{"num_hidden_layers": 11, "hidden_size": 256, "num_attention_heads": 8, "num_key_value_heads": 8, "head_dim": 32, "intermediate_size": 1024, "vocab_size": 8192, "hidden_act": "squared_relu", "norm": "rmsnorm", "norm_place": "pre", "norm_eps": 1e-06, "positions": "rope", "rope_theta": 10000.0, "rope_fraction": 1.0, "qk_norm": true, "attn_scale": 0.324, "bias": "none", "tie_word_embeddings": false, "parallel_block": false, "extras": ["capped logits"], "init": "uniform", "init_std_qkv": 0.0236, "init_std_o": 0.0, "init_std_up": 0.0236, "init_std_down": 0.0, "optimizer": "adamw", "learning_rate": 0.00245, "lr_mult_qkv": 0.4, "beta1": 0.9, "beta2": 0.95, "lr_head": 0.00498, "max_grad_norm": 0.5, "warmup_steps": 338, "schedule": "wsd", "decay_fraction": 0.325, "decay_shape": "linear", "final_lr_fraction": 0.0, "batch_tokens": 131072, "max_seq_len": 2048, "doc_mask": false, "train_tokens": 543800000, "max_steps": 4149, "dataset": "wikipedia_en"}
MLP neurons of a small language model. Each row is named by its layer, matrix (down: output weights) and neuron, and shows model dimensions 0-127. Each number is 500 + 25 x the weight over its row's rms, rounded and kept within 0 to 999. Numbers have three digits each.
A block is one neuron, or neurons of one layer that tend to fire together. After each block is what it responds to, as a language model described it from the Wikipedia text at the highest values.

L2.down102:486481511464509542541504496517481482485514473490485494541490499553518512506551486539482537481487488474471458551429506485500496529486532515533524492453493494490469465499527497518493500496469534532519506508467507523453480461556491524501500527518475497477498485462478516494475545436506519508494464535448522486507520500473496541517507495468507492492550510453506490509504491498530505504461
L2.down166:453510485485464498504486498535465512518512509461502502506488555558495506526529482514541483484512514515538539483459488500459521494471522516475482486505471484474511430514523518463527535528462511505501482527498491544500461512491507505453491488518482460505507485481523483508547512499504483496512484503463533500458490508547521463505449553535500496490496501530515518500481501515534516533541
L2.down264:548551506512503475477493491501499482523495485492519505506515497545484498515478516478504532495473511489517519529535497520481495527511504505483451442504502479455490440506504478510494530505526482513510470531499499507504527501506499505512473541522534475489523504489540501528500484528545475486524517453505485521468472531496482494511518497513517536505469456535498504514492481508467527529511
L2.down267:492485480491513515486496506518488483480505472462474533485504509474483454445510481526522517492444523508455517537488540522546507520537505500499526464489518537492518500521477513488517517493532532513509467552487486493483498530529522527505495511518472496534493512509483495486529505588525456516519505473534503500470471506503484513508438453435501502476474526497493438498483451501529485506482
L2.down281:513468549469496506534460472484444473526474454540539522500534534529525488465537502466477516499472497482512505510507526477525504512493464494527495505448477483509467501468508495523530519475480500511478508536500501543503500490520470555505482520537511501495484508498481507512465504506502532491456504459508500473511498471532530492489477504521530434480493498492484599532502443512504463507545
L2.down374:535454493517478502534502463521496506478484528514541478515509489444507510501518487475496480526511504488534495508481490477480532540462488550542507493518540485490511491494516495487484511465500540530494537502494491474486458496492477452475484496499485523548505479521554509549469499524472466514508485479447497508467488519478529492488419458551512472489470449493493508502515531502496495460510
L2.down404:516511519459511541456461476506470471527515493486538520522515483480548505499467483477474506469519479523545494514495480527504530488514506517549487499516476489512490492502508463517527512517476498493543519519491505552534507486486489484524483538509515480501508513457500517495484484496511514499491494542509465511528466542489501457508525460470543495460516507507486525464463544498515532459470
L2.down406:491515529545496518532505532528492497483505463508476505478505519489507494498486521476526473510489555494551427504487488488554503490480489464475500472525517529499486463529543493477529522526490507460486501567504503541493481520495543469519477497502504518505474488509467444523512514480503500440479451488481506492462519473494500509505479468500511542510501500469498434490513474528539496508459
L2.down515:480488513478481501474452502534515485488512466511503503509499551452511475521493488466471529464510520524503501543509501517452532504525507465500532510483523523511536512497567490501452495520524549496495487536476536527486521493522514481468489508541538500537442507519490472480505493482504492505527500524506486491474518488501522514477501454501507543555467493535522526511483496501501465495493
L2.down548:519512452514510501466542514504491487521497452499518506555465528510534495472492441519492511536518513534497498486469522517471511501527507500500517486484479508498485516501498505485467521473501493516508476491471556469509508448507499501541487542500496492481473513486488475500495505541496492531490499477475464527472513529468508505472486469512501488518526498488505514491459524504467506498472
L2.down557:515500544501506494510496508518488477522516465511504520540479491498507496483493480533493514512515518492482466514517509446475497489501466508493493494461509545533501483481546443557514476494526483509515523474492479470493487522466506472487472530472470585540489506475503452500484510541513495478512483519522455493517482463501477510548485500506493522500506522525481487520543463496484508490506
L2.down580:506481510521510509540490514544519485490527499529518545487506457431496491486544493500513478477509483527549517508535528468511477456512433485529509490520535464526483480570495492548471536510492473468517484489487473470485474518513482505518454480552519497517467500488491478515455494492461508521475564486500510526512478507529505490494469512448503499484509477511499464506508525498493538526492
L2.down593:510477479531507532505548513503492477507529509522523522461486506482494485515522466504540518493493502525492529537468511478536493511435518531500519535472475503478497481506522524478557513489510467495548440515497503536509499490525450504518503469513503512495509522506515516502452475495484517544471504473513507516500536519492513478488504540468502464502504461494449504476480513508550520485528
L2.down647:504515497493494467505505512509515517495515522510525467472435498536521486537496505467491481515508524515497513522459546523544493534545534457519494526442543538499519490500514490494468501515542502483513522526476484503461528482484531474475463534500511513456520481536515488493432478435455484521475538503481484477471514524467470470478495515508523477512489507502488484523470506535481516559559
L2.down703:489468507537554506497509512505505528496563529487481478509515516495524485526500511482539530497521524506494562516530480588482495487511498467492495510491517522470487450516487482482495539463479511496520504468478501494515503512482497501508477537503471517516485542491469480488489503523500524511529498544490518508451460540482515477462500543503483544490504536467472474468517490473505471573477
L2.down757:513559488457562511505490516544510470515479501493527491538486534508520507535510501471477484538497525539467477513536481488536472453507530486518484491500468494510497482477536441493494497507460494531498486517453510512480548488488485504484493482523531506479507503518521519449532485500485509516510506560509538497565487484482519504490469507494484445482494527483458493542487522482533521495537
Responds to: Mainly the word Description (often its middle piece "ript") in == Description == headings and Synonyms in taxonomy lists; weaker, scattered mid-word pieces elsewhere.

L4.down629:490494526516494493531525475480532495507455483505529494501497514503491483465544499516515527458480526478519527517499489514459557462448454497512493525534485545470535498502499513518520504519524514489506526525471497490461527483530475479520462486543449540547470503481498517508521524483513496493494457473456492511474516478492516513501495494479467519515416558478488469499504459499507511519540
Responds to: The "=" opening a new article title or section heading after a blank line, often following taxonomy lists (= Broadnose chimaera, ==Etymology), plus occasional commas and table pipes.

L4.down489:456509534486470515475488468533478477490532477493513498456531506506474503465537500527485482515457503478488484531537492498473486467469529504510443511482489551511508518475487484488568499529496527502534515568484525493523534525480526520462482495518477507455501541474485481528528509497536485483464514525479499512512534491509478512486423447475485529487427468473435511511484504457503476538472
Responds to: Fires on the apostrophe after Men/Women in sports event and team names, e.g. Women's World Cup, Men's Featherweight. Weaker on other possessive apostrophes and on sports-context tokens like hockey, player, European.

L2.down151:478527489483517501513525469515505479482534482523482511521464485494492542489479507496461479534511499523499501505491498497532480483505466520485477495524508494506508417504514488500490480512550532489458480505469510457510531482574521503485519490482480503527491460488500482553446516443507450505490531469483469496535511501497500492490444489484547503554435507482512482482509503520467504536573
L2.down153:512528466469541441527498534508548547492519516498482477512500458557455478469475484471495472519505492520471519462519545484481547503482508486499543530498542537514483532513498486514512526501507476460492482503548524492523461500466478452520515483510499561525514507472524527506471523504472489514545524510460517486477489511475518493496507501526491450514490485513539482537458469511493525496527
L2.down207:511527527499482504516497504527511512534506484490480515465501427484536481553499506498534450516481518478488433498461495516527494552498467451492497516544538465477490519500528497505507455486552491492513502505557525483462447473533495511482567524500521518497496494541485567526523534538468523520489476467514486507531470480522511499483439488480514515467529494475547531519513504499502489520491
L2.down263:493496510461510473526487489533486495474482516487501484463516491517508535490501464547488537528489521522498517534484520507501502492490449532532423520500540541469459523517523543488511531503516472497511486502555490482503506516485507480521453504494518503479517523529507489504470462504478494491497508542497512477488491447481475529528444515432509520515548485471490508512501524503523520463508
L2.down302:516499509540509482484489489494483475494522525511559480500493518505512490519515495526467473498503459529510516474510482546534498531503527480513497507487487491469510467533537483500474504456506480503491506552523481522522470490477488468505525516503469456515481552545505519521482481454521466502550548513527532486494551520501497493494487514485532520512572480476543473487479498488531487504514
L2.down319:488518508490501492518483505462498533550523501448516487476501461483501455480508487481498501515512496500489444489494481463516492502529515500529450482468514500462487539485488470508492489475514488477498521472584533541486474499471544462513470550448487509528500501503527484492460497490514490501495475512508451530484504503533485488525488509483466475528508445488500562457519490495452497482450
L2.down377:539476525500485506526527491500459499517512478499402500481523475493500514474545493545490501525517446500504523507480460485516544491498516489458504472508438477504505509527493476457483517514459484536453491479546515468498520498488532505484485519514494482510482527487501497515515537491510527519506500510469515505460548495477494487532457469470522522481528508517491485524503524532490546480483
L2.down394:498503496496545490494510486539461499530538455488495507510477548478495523519469486524512466474452515520455446533495552442472512482482478506509516487493485492506513502525490484513502483481485506495482496524526510462464509517482476466516516482520477516494504497499516468480499506513512548499474456468534477478452472484458450487503450461494518551505507487492466488522481503487474478490489
L2.down398:542472484471510484497522518454504479511527466466499464478508504521484464542496527469499580557494513455523489494481446487415481474528477465500496489514482550493488509517502483482484500497465531504505452533510514526529510528478514466508471454542518515534539487471499534474502525514482480493514514520505507487477551490514509533494477506464538503477492510532495526520513494483508507532524
L2.down443:515515508493483496452468514517538512503491520507490503504489528511538493473478514507483465547521504498549474546502521492452492501512544506498486444526493494477450526505526474458515473527498466506425475512460506481515481536489471488523493509506463516537504459525498477504497523519506528502507473494511503497515477487503511449484449510444477487508483479448513510479527528513483500471537
L2.down562:514499482514479505490499465543501481500507474495540480537502523420515530510496543550463512543505515483524454462474486529478518525508474519532501495478519478469453498523500481503521517480470506510502496504506498493474487492558483499515482491519513504511494470475486486507554503509476494512453481485496510493457479519470517504520460495515550420511455513502498522521532488521489512550541
L2.down577:505532515529520500482478448532450483537507488518474500501493542499474549481492493485498514496498533505490532526462506494487508505524503454477469493515479516455505468478513521480477504476499476499569478548535508482495496509508484484500456514535485527523545488498478510497509512530558558478501527492475536474502498473496543525486533454466519524481528470538469475489455540533507503526536
L2.down828:482495490559497491507492515548484508546501451476474520521508516479481521519526476552541486491500488543496457495484501480506488497541528522478470509499541493518518450496468483487532506485499514545523483489502505477489502540562476476500433505508517507485494565464501499531518540537483502472508457466486519483499494528493480508509463468483467496472483463481481458518522472490492489511503
L2.down940:500510480542461539524509508481509531477510519469451487522495499463504511493493475506495507510468524530520493448495493533521477507472525509440488477499554476473513509516477485511493525442458478501494517529500516483466505497484477495526514498498474507495511495485521520512543480491496514526489475480513491539524493505473491499511446520475482495498425517479512455473508453479511470519504
L2.down964:481481532492509539499452453540462492511484540459469502489528499474526529509479523490491475531485539499511527469476492483511496518504542499553458492502540483484514506527527542493471515515446498535523535528508493517524506526486481470501564531468461454498488467482479490428477471497498497481503468495535544483472532474473533494469477489482509477499489501495479479507468492522494479527488
L2.down979:519481508473558477548545516519557522509470490488560476481510501493508504483517449444450517492479486510513488561506519486517485490549508464469491531480456518498504519496491509521493507516456539524506513501471533468470535463523475507485493514469500489506506547503500489480513484515514494533497502500460499487485480507522465480555534479516493457526535461484459519487520469461506485499492
Responds to: Tokens naming sports competitions or events, often inside athletics results tables, such as European (Championships), Olympic, shot put, 4 × 400, sprint, skiing; a few scattered unrelated words also appear.